Weights of a small transformer language model.
Architecture: LayerNorm before each block, rotary positions, no biases in attention or MLP.
Training: a variant of Adam for these matrices, 290M tokens, 4421 steps.
MLP neurons of a small language model. Each row is named by its layer, matrix (gate and up: input weights; down: output weights) and neuron, and shows model dimensions 64-159. Each number is 128 + 24 x the weight over its row's rms, rounded and kept within 0 to 255. A neuron's up and down rows have the sign that makes its largest values positive.
Before each neuron's rows, "fires before" lists the tokens most often just after its 100 highest values on Wikipedia text that the model never trained on.

fires before: "\n", "2", " V", " ESP", "\n\n"
L6.gate294 [ 88  97 121 125 119 128 134 156 136 125 150 122 109 183 116 137 153 123 141 124 154 136 125 144 137 121 143 113 103 140 152 140 124 118 144 158 144 180 128 146 123 128 141 133  75 196 157 141 123 126 108 157  97 105 146 100 139  97 107 111 113 147 131 107 117 140  92 134  95 151 137 119 115 127 166 130 165 156 109 120  90 145 132 158 127  97 170  84 127 111 120 104  80 143 117  76]
L6.up294 [122  98 125 113 136 128 113 138 117 131 146 130 119 133  99 129 155 136 153  87 151 135 110 132  76 111 121 139 110 148 107 164 147 151 126 216 125 111 112 141 141 143 160 111  92 149 134 151 147 116 147 133 145 132 160 114 134 113 116 120 147 148 166 108  93 156 128 134 100 149 129 125 171 127 137  95 113 128 112 149 117 105 112 177 126 125 135 113 115 111 136 125 101  86 162  53]
L6.down294 [165 151 105 123 144 129 113 120 149 179 130 128  79 112  95 119 145 135 113  90 163 128 144 106  96 129 124 126 108 119 119 126 168 108 127 160 110 109 106  70 172 116 109 114 130 109 122 136 139 174 101 145 154 144 125 132 121 124 133 133 143 112 107  95  97 130 112 144 144 113 119 156 127 102 128  97  94 136 112 149  90 125 117 163 113 147 157 172 187 191 171 173 133 116 117 132]

fires before: "\n", "\n\n", " |  | C", "s)", "ery"
L5.gate478 [ 68 139 162 121  95 116 145 148 109 151 105 126 168 111 124 166 146 123 148 135 159 129 119 131  84 115 113 175  74 142 172 101 141 116 100 105 120 131  99 167 142 139 133 133 134 159 144 104 128 133 170 142 102 112  94 119 138 114  82 125 149 113 155 105  98 112  77 120 100  91 110 191 135 135 117 150 128 102 134 101 135  83 130 142 117  87 129 128 121 141 180 177 135 151 138  62]
L5.up478 [148 149 133 156 120 163 176 101  89 101 174 121 100  98  98 135 148 101 119  98 117 145 143 109 110 135  92 108 130 122  75 128 156  98  98 115 129 100 114 126 129 145 127  77 136 107 104 100 104 117 110 145 115 121 135 117 136 181 101 124 138  99 111 102  98  95 117 117  81 108 166 112 140 101 107 108 144  75 138 153 121 172 128  79 137 159 145 120 159 158 154 162 124 134 127 138]
L5.down478 [105 117 141 183 118  92 166 138 118 116 107 103 129 145 111 169 153 137 150 150  97 158 142 122 140 129 138  67 111 119 150 157 150 119 126 114 115 172 148 150 115 171  99  75 133  76 133 119 102 157 150 134 127  94 160  89 136  97 152 126 131 161 135 126 142 117 118  96 118 187 121 119 139 106 111 168 133 105 123 127 161 122  86 122 103 127 123 150 130 132 140 105 156  90 170 114]

fires before: "\n", "\n\n", "The", "In"
L7.gate97 [125  90  83 106 105 136 122 132 116 151 150 106 166 153 109 146 155  92 136 113 146 170 137 142 121 134 133 115 159 137 158 120 177 126 133 141 169 181 133 112 107 126 113 163 123 142  89 125 126 113 118 174  95 105 128 126 163 138 120 145 143 131 153 176 143 147 113 135  88 162 113 124 109 109 133 151 107 129 102 133 113 108 133 167  94 131 127 150 108 141 162 112 117 158 138 117]
L7.up97 [ 92 101 117 127 120 141 139 138  73 144 134 142 105 139 100 108 155 118 164 153 149 152 150 165 122  96 117 117  99 118 121 151 106 172 126  55 161 152  85 137 114 124 143 129 104 136 121 137 137 122 177 122  89 153 150 101 126 132 116 119 115  96 121 166 166 120  98 112  90 131 108 168 121 148 131 129 141 139  82 136 103 139 121 128 143 156 179 137 138 128 140 117 107  91 133 110]
L7.down97 [ 89 142 141 159 183 154 130 123 170 127 114  85 201 109  96 135 146 104 132 109 177 159 114 106 127 118 147 147 169  92 150  99 171 124 113 153  71 101 132 171 108 115 147 130 109 133 115 123 106 102 100 116 139 130 145 153 134 125 125 126 138 132 166 108 114  93 142 121 177 151  89 129 102  86 148 100 122  85 140 147 118 135 125 132 119  55  77 163 105 154 112 158 122 152  95 121]

fires before: "2", "1"
L7.gate313 [100 148 113 135 109 146 113 140 162 141 137 101 170 117 107 136 140 104 188 110 111 132 131 125 163 120 108  88 157 132 115 104 131 137 160  81 103 161 123 145 141 131 116 106  93 132 109 153 125 123  81 106 117 150 128 112 118 144 146 118 139  94 137 156 158  98 135 169 157 135 140 161 133 138 104 122 117 114 141 108 117 140 119 141 126 141 157 124 121 140 128 123 119 118 147 143]
L7.up313 [119 124 103 139 142 116 142 143 122 134 144  88 158 135 147 146 139 149 128 132 126 169 137 150 135 132 181 105 126 114 138 133 133 162 130 124  89  96 170 152 144 133 113 136  87 169 149  99  88 145 114 161 159 137 118 117  97 143 106 112 174 152 128 125 110 192 127 130 135 150 172 109 110 121 131 129 124 128 143 116 155 180 119 101 149 141 159 140 142 140 125 112 162 119 124  94]
L7.down313 [158 107 149 107 129 115  99 134 108 116 150 124 137 142 131  94 150 101 126 142 106  81 138 114 127 142  96 158 118  89 170 164 124 108 105 138 102 121 141 105 103 135 105 121  98 121 175  93 108 106 127 166 125  90 163 144 183 126  94 108 137 142 131 121  96 153 126 137  89 104 114 165  91  82  99 115 177 129 129 156 121 135 160 127 171 101 115 119 119 129 152 138  97 116 144 131]

fires before: "2", "1", "3"
L11.gate441 [ 92 138 139 147 106 137 153 126 144 124 120 125 131 170 109 135 115 112 137 124 126 129 119 152 123 133 114 104 127  98 124 122 139 139 137 126 114 118 121 154 131 128 113 129  81 118 131 154 120 115 114 160 127 113 154 120 125 186 120 170 138 113 188 147 140 116 156 123  96 153 100 117 110 124 150 110 166 139  67 131 135 142 152 164 101 120 148 148 135 140 142 125 170 151 132  98]
L11.up441 [120 107 151 101 144 132 118 133 154 147  91 130 105 147 140 105 122 161 151 121 173 129 119 158 136 109  62  97 138  84 135 156 128 154 156 145 146 155 134 175 105 124 106 146  98 115 143 162 142 102 149 156 146 125 128 113 112 112 133  85 113 126 111 143 108 119 185 114 134 154 109 120 122 122  90 124  82 136 146 124 166 106 129 142 179 126 119 153 102 115 167 154 165  97 146 139]
L11.down441 [134 107  99 137 116 126 154 127 165 124 171 142 159 102 124 160 150 121 109 119 111 138  91 145 108 129 158  90 139 106 139 137 128 138 144 137 152 119 102  95  96  95 140 141 147 143 134 108 129 166  89  95 144 118 148 153 141 114 126 131 154 132 115 107 123 151 165 128 113  72  83 137 128 145 131 159 147 146 151 162 176 126 136  90 145 150 107 125 133  81 107 147 111 191  99 148]

fires before: "\n", "\n\n"
L11.gate636 [135 104 105  55  77 162 126 152 107 146  58  93  90 115 142 157 105 144 113 151 109 155 135  94 124  94 117 130 139 128 128 146 150 133 122 159 119 126 158 107 102 121 130 137 117 179 143 133 158 132 127 155 100 152  86 131 133 114 160 135 139  88 135 149 116 106 114 120 137 137 119 137  91  90 119 136 133 133 128 134 104 135 110 124 136 123 134 157 150 105  95 115  93  88 145  91]
L11.up636 [139 149 134 127 110 127 148 109 114 161 126 113 123 184 114 122 184 111 115 121  81 179  90  97 145 115 133 153 122 122 137 114 154 156 130 120 104 150 120 149 147 133 117  83 122 130 176 156 145 116 135 179 116 131  87  96 165 148 119 133 135  85 117 100 146 127 143  80 127 117  98 124 123 140 106 126 122 128  95 124 130 116 118 158 139 137 171 142 110  79 131 135 105  78 126  84]
L11.down636 [130 150 168 100 139 147 128 104 120 129 143 145  90 130  82 118 183 112 131  91  98 153 111 109 150 118 100 180 123 134 103 100 151 144 129 131 139 151 148 132 145  85 111 111 158 104 198 100 136 123 130 162 132 152  90 109 174 106 133 115 124 119 152 149 134 158 130 134  96 122 122 164 126 127  82  84 122 104 121 143 150 141 124 172 115 145 131  99 142  96 128 160 148 130 126 146]

fires before: "2", "1", "ill"
L10.gate225 [122 147 168 122 136 142 137 120  82  79 143 153 152 135 125 124 168  91 160  90 128 145 158 145 122 150 128 120 133 140 122 127 131 158 136  82 156 148 180 114 132 177 116 126 114 144 146 154 106 119 119 128  94 112 125  92 128 167 132 120 123 114 126 199 101 153 145 158 138 106 132  93  95 147  75  91 132 123 122 152 143 115 144 113  99 127 117 155  99 123 111  95 109 128 145 106]
L10.up225 [145 116 124  74 170 110 156 111  95 140 186  71 126 109 155 126 130 141 141 119 139 159 126 140 146 113 127 117 127 128 135 162 132  94 117 182 109 103  95 118 134 128 145 147  68 112 118 136 105  78 137 137 130 160 105 123 116 182 111 188 160 125 126 151 155 111 134 109 123 141 105 106 127 134 135 159  92 136 121 135 109 137  96 144 133 152 129 128 128 153 166 141 151 100 117  89]
L10.down225 [146  88 179  76 153 131  77 107 159 125 174 145 167 151  97 109 100 113 125  95 121 119  70 169 138 102 101 146 166 107 143 112 127 129 143  80 152  86 152  82 153  76  92 123 171 144 112 125 116 140 133 118 118  94 128 113 115 135 168 125 116 100 152 121  87 168 112 144 128 144 104 139 167 127 148 121 115 135 124  96  95 153 104 160 101 140 124 137 104 117 137 149 128  90 165 151]

fires before: "1", "10"
L7.gate109 [137 150 110 118 108 147 123 107  96 104 118 126  94 172 150 151 121 149 157 142 119 105  90 144 124 131 182 125 145 116 129  86 146  98 122 145 132 146 116 118 133  72  86 125 119 187 105 151 137 169 129 176 107 120 116 106 163 106 103 189 101 117 118 112 139 169 140 138 112 158 131 132 130 141 161 138 157 127  99 124 130 127 165 125  88 108 124 116 126 138 132  81 150 126 117 156]
L7.up109 [145 150 159 130 142 139 116 140 146 145 103 140 114 121  96 121  82 150 125 107 158 100 130 105  74 190 136 144 155 208 138 141 108 100 116 160 137  96 147 126 132 123  94 115 107 150 105  91 135 114 123 128 138  98 129 159 139 153 135  89 112 104 165 135 136  84 115 109 110 122 156 122 135 134  74 131  91  86 116 138 156 142 150 120 142 126 165 167 152 117 108 128 115 124 158 128]
L7.down109 [133 140 128  87 149 153 161 149 106 156 127 142 140 146 159 131 104 134 107 147 142 129 167 129 154 133 127  84  98 115 147 137 137 150  95 155 128 142 122 121 124 110 142  93 104 133 126 100 175 105 133 116 101 126 158 145 147  82 157 103 131 110 112 125 176 137  97 125 106 167 132 149  78 111 129 126 138 114  95 102 157 139  54 109 155 111 148 148  90 113 102 101 102 154 130 134]

fires before: "\n", "\n\n", ":"
L8.gate425 [100  61 120 113 123 125 123 108 158  88 136 132 117  97 137 111 152 103 136  98 108 114 140 171 119 137  96 121 145 136 134 115 129  95 113 194 109 133 143  78 103 142 133 149  96 152 131 136 126 148 131 129 134 150 115 111 151 162 106 117 167 121 134 111 128 142 131 120 117 143 116 105 123 134 165 148 128 137 129  94 131  80 175 178 115  86 135 160 107 118 124 106 101 119 172 110]
L8.up425 [153 128  86 194 131 136 121 138 170 152 104 146  76 141 117 107 129 102 136 139 133 125 138 137 135  99 134 109 130  92 146 149 106 126 153 140 113  78 128 139 112 134  99 153 115 142  85 125 116 155 105 106 125 127 158 167 160 140 142 138 124 100 155 117 135 170 125 151 154 130 119 139 158 131 147 142 108 112 143 113 102 132 135 137 163 148 124 103 120 137 139 119 129 126 111 135]
L8.down425 [134 172 105 118 116 133  97 143 114 144 166 176 107  95  96 107 100 108 120 141  99 197 200 129  93 145 151 125 136 100 103 164 117 123 143 129 131 135 130 148 158 124 127 115 112 106 135 139 158 187  85 104 123  82 142 128 143 141 146 101 151 131 162 134 104 143 102 154 132 152 105 109 131 128 135 140 133 131 190 140 122 135 153 101 154 153 139 167 113 152 179 113 146 140 144 118]

fires before: "1", "2"
L5.gate22 [127 134 123 109 119 141 106 157 132 126 113  95 144 183 123 101 117 140 120 115 103 134 110 116 144 104 162 149 151 148 128 156  94  90  79 178 126 127 180  70 152 116 137 101 128 132 104 106 118 170 130 180 103 142 120 133 151 145 140 101 104 149 113 157 136 163 149 135 112 163  83 110 120 141 138 105 131  99 108 133 126 134 143 139 101 105 130  94 160 103 124  86 121 180  89 117]
L5.up22 [129 128 128 134 149 113 158 116 158 108 176 102 143 137 102 109  99 145 128 133 159 147 142 118 135  92 118 138 142 144 110 111 115 111 117 121 167 151 154  97 130 133 133 161 110 156 125 101 119 149  93 152 142 129 107 160 127 140 134 139 173 139 124 148 180 162 113 105  71 135 128 137 134 140 120  95 114 117 136  98  97 157 117 144  89 136 107 133 127 148 109  90 115 138  88 170]
L5.down22 [ 89 130 115 101 111 159 139  60 134 109 162 137 185 113 108  98 102 112 132 155 130 100 131 134 130 143 104 124 153 123 117  98 142 138 141 153 163 149 159 135 159 123 110  89 113 161 116 147 125 117  93 131  97 131 153 161 174 103 157 146  97 117 148 108 156 123 133 107 127 114 125 133 130 144 120 147 141 125 152 107 138  92  99  99 175  63 131 135  76 147 105 124 117 177 151 151]

fires before: ":", ": ", " ", "2", " N", "H"
L11.gate473 [145 122 133  93 124  95 159 152 140 150 118 151 115 134 168 125 157 130 150 159  88 133 157 139 142 130 175 141 158 143 106 107 102 102  91 152 168 135 166 186 136 118 132  92 117 136 141 178 150 109 146 141  97 129  90  95 127 146  64 150 135 121 114 103 122 170  98 124 133 149 100 135 130 109 147 126 120 146  93 127 159 136 130 152 109 128 147 122 119  85 141 119 103 144  98 111]
L11.up473 [117 133 132 101 117 146 102 144 162 129 137 169 140 112 134  98  94  82 136 148 148  54 140  69 142  89 146 119 117 108 157  87 135 117 171 142 126 102 139  91 107 130 104  97  66 146 157 156 116 138 125  86 117 125 138 149 135 142 111  88 138 131 128 109 120  84  91 160 124 111 140  93 128 127 159 129 124 121 147 125 152 107 166 156 132 152 116 123 140  98 112 147 157 121 126 153]
L11.down473 [ 93 125 107 102 113  89 145 132 144 117  94  91 157 167 114 162 142  96 113 150  76 112 210 127 129 112 127 145 156 115 158  98 139  98 110 147 144 155 154 115 144 146 136 128  78 125 103 118 176 152 187 127 121 110 165 122 146 131 102 144 186 135 136 127 118 164 109 131 102 130 121 144 140 108 130 112 115 148 103 139 119 139  62 155 112 194 150 139 152 125 138  98 132 125  98 118]

fires before: "1", "2", "ge"
L10.gate664 [ 87 127 153 140 126 160 123 154  67 133 114 163 152 131 140 102 171 116 140 142 144 162 153 154 157 127 156 128 151 169 140  93 105 140 141 125 166 140 157 102 114 153 141 103 119 149 132 127 154 144 141 156  79 105 140 102  91 120 153 147 123 111 117 112  80  85  90 166 121 124  86 131 128 147 119 138 120 113  83 145 146 124 143 175 159 138 151 114 165 118 125 124 124  72 125 149]
L10.up664 [113 154 125 125 115 134 142 165 112 121 114 104 127  89 106 135 145 121 134 121 152 111 175 131 134 110 108 113 153 135 120 180 158 120 156 163  95 132 121 152 134 131 123 100 105 145 135 128 138 111 209 104 128 129  88 110 147 165 122 118 105 111 135 133 111 121  78 129 112 115 115 142 104  79 139 117  87 116 119 103 106 121 152 101 143 152 128 131 138 168 158 147 116 124 128 134]
L10.down664 [130 145  97  93 131 109 134 116 140 145  74 107 152 124 144 132 153 150 153 130 132 123 149 169 131 119 148 135 163 162 128 143 111 131 109 115 114 106 137  96 115 144 148  80 142  97 121 142 125 123 176 161  99 123 136 136 163 196 160 175 121 117 153 124 150 104  83 103 123 122 122 127 118 150 140  72 117 127  73 109 149 164 182 146 127 100 110 135 132 141 147 152 156 147  92 147]

fires before: "1", "2"
L11.gate626 [129 121 126 106 106 129 145 124  83 108 122  99 139 118 128  95 149 149 162 107 111 121 103 154 165 104 109 138 120 146 127 106 141 121 114 140 130 146 159 133 133  97 143 120 114 174  77 101 136 111 149 128 101 143 122 131 128 148  91 126 152 105 139 120 169 108  90 116 108 122 139 116  99  97 138  72  93 180 100 110 148 162 122 133  68 149 168 154 123 133 148 123 122 132 125 136]
L11.up626 [ 97 124 133 100 133 115 165 147  74 114 150 105 125 133 150 122 124 170 155 141 137 129 145 109 177 128 163 146 134 118 120 127 147 121 115 150 118 129 139 129 122 104 125 123 134 125 159 115 133 106 161 133  78 111 127 123 169 161 150 168 174 116 128 197  97 104  90 117  90 145 118  80  97 114  97 113 140 127 120 121 115 162 112  67 178 127 200 127 116 156 137 110 136 128 134 113]
L11.down626 [147 105 162 142 198 108 101  54 128 121 145 124 150 152 147 122 111 121 131  96 128 116 132 133 153 104 154 134 113 134 104 148 153 134 103 124 111 130 153 119 108  78 108  79 113 166 115  72 105 135 143 100  78 120 102 133 150 116 169 116 142 158 151 104 140 134 145  95  97 140 119 113 142 140 142 146 170 116 141  85 127 107 142 131 121 122 135 127  98 155 152 134 136 118 160 168]

fires before: "1", "2", "61", "65"
L3.gate211 [113 134 150 104 152 146 141 129 131 165 148 121 165 151 110 113 140 164 124 159 135 152 125 117 181 132 114 139 141 109 139 112 118 163 152 133 123 148 135 150 127 140 150 119  97 174 124 113 130 130 152 144  91 121 134 129 136 156  93 135 140  95 115 149 177 149 102 158  88 115  90 144 101 128  94 146  93  70  89  96  86  88 155 146 126 136 138  99 108 151 143 115 104 105 100 112]
L3.up211 [121 147 150  81 127 142 151 104 119  90 150 140 131 151 130  92 128 151 113 111 206 136 104 150 106 152 114 143 108  88 110 125 120 133 159 124 148 121 160 140 121 153 162  70 158 152 160  85 125 132 107 114  97 128 113 139 124 134 112 136 156 112 139 151 147 131 118 110 142 123 105 125 162 136 103 158 113 150 128 116 124  96 117 108 108 153 152  63 109 162 143 132  78 101 127  99]
L3.down211 [147 132 137  91 120 114  89  83 106 134 141 101 141  80 122 116  85 155  89  95 117  99 129 135 138 137 151 146 127 151 130 130 150 133 130 117 120 114 139 121 100 126  95 123 158  90 147 114 132 155 150 161 133 124 105 118  81 110 149 120 145 134 119 147  85 128 134 109 143 130 134 128 167  69 140 174 154  91 118 192 153 157 111 116 126 142 140 136 107 136  75 159 139 151  95 142]

fires before: "\n", "\n\n", "al", " F."
L3.gate512 [105 109 122 160 111 111 127 111 129 126 118 105 132 134 142 137 146 151 122 145 139 135 139 102 146 149 145 100 148 132 144 134 133 108  75 125 165 131 144 135 129 106 139 153 136 169 113 167  68 163 140 160  99 132  78 139  98 113  96 108 170 143 149 148 148 111  95 156 131 137 117 120 137 157 113 122 129 130 110 113 138 101 179 140 101 117 137  69 100 140  90 127 149 149 107  77]
L3.up512 [129 146 155 109 133 124 144 112 134 139 155  79 114 106 177 150 147  97 132 127 164 127 128 131 105 150 128 136  96 151 119 149 125 130 121 171 126 116 115 110 135 153 120 160 165 113  93  90 109 112 125 134 133  95 168 144 147 158 121 131 120 127 102 155 119 137 105 116 140  48 144 123  89 154 138 136 130 103 131 118  94 122 117 143 161 179 105 111 123  93 134 173 107 146 160 124]
L3.down512 [122 112  84 138 131 116 126 135 125  78 142 131 151 174 115  87  99 124 161 157 157 149 126 134 106 158 147 123 137 143 139 116 111 136 134  95 102 142 120 139 113 154 124 134 140 117 128 138 139 152 169 102 119 101 184 120 137  70 139 138 119 103 138 147 113 102 142 138 149 110 148 113 122 166 180 117 126 105 175 124 143 127  91 142 121 135 122 129 193 147 111 123 164 159 120 131]

fires before: "\n", "a", "les", "awa", "at", "ing"
L7.gate55 [142  83 170 105 127 172 141 127 135 102 128 124 145 173 128 153  97  99 169 141 145  91 128 148 156 161 103 147 125 130 116 126  95 175 140 174 114 139 124 140 117 129 118  86 155 154 111 111 107 125 128 119  76 121 132  82 133 103 110  86 137 153 116 115 165 152 126 110 112 120 128  92  97 168 151 122 108 145  95 101  96 133  69 150 163  99 113 117 128 107 142 123 119 117 131 125]
L7.up55 [133 133  99 145 115 124 164 134 145 132 117 115 125 161 124 146 119 171  99 114 146 140 123 110 125  79 145 131 123 134 108 138 153 117 125 153 114 122 117 160 110 104 115 123 114 132 102 122 124 113  98 157 137 150 142 164 129 134 125 111 156 107 116 173 134 146 159 125 143 147 116  92 186 167  90 130  91 145 108 128 143 183 125 133 123 131 146 145 143 128  95 110 157  77 159 126]
L7.down55 [131 112 170 166 123 175 114 175 105 157 160 103 121 108 117 115 110 125 167 100 152 145 142 106 106 114 155 135 146 102 111 148 143  80 156 128 100 125 124  95  94  99 154 137 140 185 115 128 133 105 110 162 131 110 127 125 141 107 117 138 120 130 101 111 121 126 129  60 160 167  90 116 163 120 103 116 123  88 103 178 119 134 132 144 138 101 133 137 116 143 151  84 123 159 154 126]

fires before: "\n", "\n\n", "ics", "ious", "k"
L6.gate733 [166 127 113 105 136 138 114 172 191 155 128  89 145 114 154 152  84 135 122 139  95 121 113 102 141 125 124 118 127 130 132 115 158 148 115 133  83 125 155 168 148 130  98 149 137 136  85 148 133 139  87 156 107 132 146 155 141 124 113 122 146 126  84 165 110 111 117 117 119  86  88  81 126 123 126 122 117 100  82 113 141  98 192 153 174 150 113 170 183 120 135 136 100 116 141 154]
L6.up733 [ 96 118 117 101 136 112  83 126 142 101 110 126 166 102 135 205 111 190 134 174 141 163 140 134 150 120 130 131  88 120 129 160 138 192 141 117 140 152 119 142 110 134 114 144 152 123 101 140 145 102 143 164 130  99 105 112 105 156  89 140  82 138 128 155 128 139 143 116 134 141 119 106 137 120 158 133 113 121 131 139 139 113 109 141 152 146 174 113 143 121 124 135 150 113 153 174]
L6.down733 [108 124  90 158 155 101 149 120 107 135 138  90 123 120  76 172 127 137  86 148 102 155 155 156 141 120 119 151 104 124 157 146 166  74 149 152 157 140 126 183 117 136 148 129 100 102 151 126 149 112 132 172 118 134 147 110 118 164  78 141  91 113 151 100 163 168 124  81 165 105 143 110  89 125 115 102 100 137  98 118 133 138 128 139 147  70 152 148 161 104 124 136 166 121 107 143]

fires before: "\n", "\n\n"
L3.gate746 [100 119 144 146 122  87 104 162 183 135 131 134 153 167 182  82 117 166 177 143 145 128 165  93 111 133  99 124 109 140 156  99 137 126 105 173 114 158 118 110 131  99 127 145 149 153 110 130 112 117 126 156 128 163  69  88 133 103 101 142 166 131  88 145 115  97 173 169 129 125 131 137 128 118 107 127  79 147 111 126 120  87 160 182  94 126 116 147 131 130 129 163 103 117 117 114]
L3.up746 [115  90 139 139 129 112 138 139 164 126 172 149 121 164 141  91 132 143 178 139 149 151 161 148  90  96 122 134 160 129 151 101 155 127 130 125  72 165 120 112 114 139 101 133 152 124  69 142 162 118 146 100 164 151  79 121 119 166  59 146 138 144 123 152 119 147 139  99 126 152 146 155 118 133 154  91 133 160 133 105  77 139 105 167 163 107  85 141  98 169 159 119 153 110 119 125]
L3.down746 [ 82 119  99 147 124 150 129  62 115 136 150 128 106 157 127 131 125 122 142 151 126 143 125 167 117  98 140 169 132 136 136  95 109 107 115 111  87 105 112 142 140  95 140 162 125 104 133 133 157  82 159 119  58 124 178 150 107 120 149 127 114  83 114 155 120 115 167 105 134 136 121 112  91 119 159 113 111 104 142  89 155 116 128 117 130 138 153 138  99 104 152 125 108 159 195 121]

fires before: "\n\n", " He", " She", " The", " In "
L8.gate600 [154 145 130 101 167 160 137 122 122  83 137 138 161 157 126 111 134 147 115 169 141 124 126  92 133 127  81 109 127  93 138  95 109 132  87 129 119  98 168 137 104  92 144 116  98 143 110 107 100 139 139 159 109 130 112 118 144 117 137 112 142 110 134 139  96  80 114 133 128 125 111 124 134 130 123 134 133 169 106 124 138 115 116 101  68 115 182 172 101 132 125 131 122 128 142 151]
L8.up600 [155 145 130 159 123 121 155 131 191 135 141 116 121 133 109 132 126 140 113 145 110 136 126 153 129 131 100 140 103 122 135 106 102 159 130 146 115 101 139  98  99 127 141 129 119 158 143  97 127 164 117 122  76 136 167 131 164 131  98  80 131 135 169 153 155 111 173 158 119 137 121 159 137 165 113 127 136 137  96 137 142 110 128 155 147 107 121 162 133 158 153 114 104 118 150 123]
L8.down600 [144  81 139 161 120 154 117  49 141 121 154 112  97 115 146 178 103 116 117 108  99 137 134 101 126 164 152 181 123  98 112 127 130 116 129 140 120 152  94 147 126 150 152 111 106  89 113 167 124 135  84 157 145 151  97 119 164 154  91 152 131 126 119 103 139 123 139 131 113 125 140 164 169 133 101 165 179  93 177 103 128 150 174 145 115 123 126 179 143 108 150 101 100 111 124 110]

fires before: "1", "2"
L11.gate762 [105 118 143 107 102 135 166 204 138 120 114 144 130 123 101  84 149 121 145 122 136  77 122 118 152 130 117 137 153 130 128 175 159 144 116 121  94 111 108 140 126 171  81 107 102 126 127 113 107 133 175 122  98 157 124 125 148 136 137 110 162  76 134 133 137 169 138 142 117 172 145 121 132 130 144 115 109 145  98 149 140 151 134 154  56 114 155 134 108 121 159 119 100 137 118  82]
L11.up762 [103 126 141 114 100 157 136 124  76 112 181 164 156 144  99 112 122 100 136 115 144 162 108 161 157 137 103  88 144 114 130 122 111 125 187 117 115 136 180  84 118 101 123 117 130 152 177 101 109 116 121  91 139 142 119 100 116 122 136 128 164 103 127  92 104 106  92 135 177 126 118 175 134 125 130  96 130 172 119 126 143 129 132  93 117 156 134 162 105 170 112 136 160 116 146 136]
L11.down762 [134 105 112 118 144 130 132 111 144 115 138 106 101 116 153 156 129 140 140 123  75 122 125 141 158 179 148 156 197 131 160 126 147 115 124 143 128  94 102 140 140 162 109 111 137 134 131 111 123 119 167 150 114  95 142 140 142 178 103 136 126 129 120 117 105 133 125 143  88 139 107 104 107 107 133 137 125 108 111 156 129 123  72 139 111 132 130 129 109 103 164  77  85  97 175 106]

fires before: "1", "2", "ic"
L7.gate117 [ 76 140  94  86 140 145 136 141 140  57 115  99 151 136 141 112 139 161 128 135 160  91  89 115 155  97 167 101 150 113 105 107 101 117 149 142 143 105 105 121 109 137 158 116 143 146 127 124 114 150 170 113  96 162 143 113 137 139 163  97 181  90 137 143 138 157 137 144 142 114 138 152 114 109 100  98 141 123 161 152 110  54 167 127 163 150 139 152 144 107 122 107 141 118 136  91]
L7.up117 [112 122 123 129  93 165 105 113 113 110 144  82 163 109 122 104  97  88 119 146 151 134 116 115 103 113 143 148 130 147 112 130 144 120 172 127  94 131 175 146 162  88 154 139 102 126  99 116 127 125  77 107 136 153 127 121 130 137  96 138 123 105 152  96 168 170 135 140  99 107 167 138 119 114 107  78 105 156 128 100 156 160 146 172 134 112 113 123 181 128 161 162 164  70 150 116]
L7.down117 [151 138 109 156 139 120 149 159 105 138 142 133 111 104 128 132 148 109 111 150  93 129 147 124 173 114  72 120 160  96 127 148 134 159 142 137 172  85 103 139 184 176 125  81 132 130 103 128 151 128 116 154 150 116 149 112 138 143 156 135 162 148 113 177 134 110 138 150 103 126 100 150 131 128 131  79  97  99 101 118 119  71 113 138 140 141 149 154 143 123 134  99 102 131 143 153]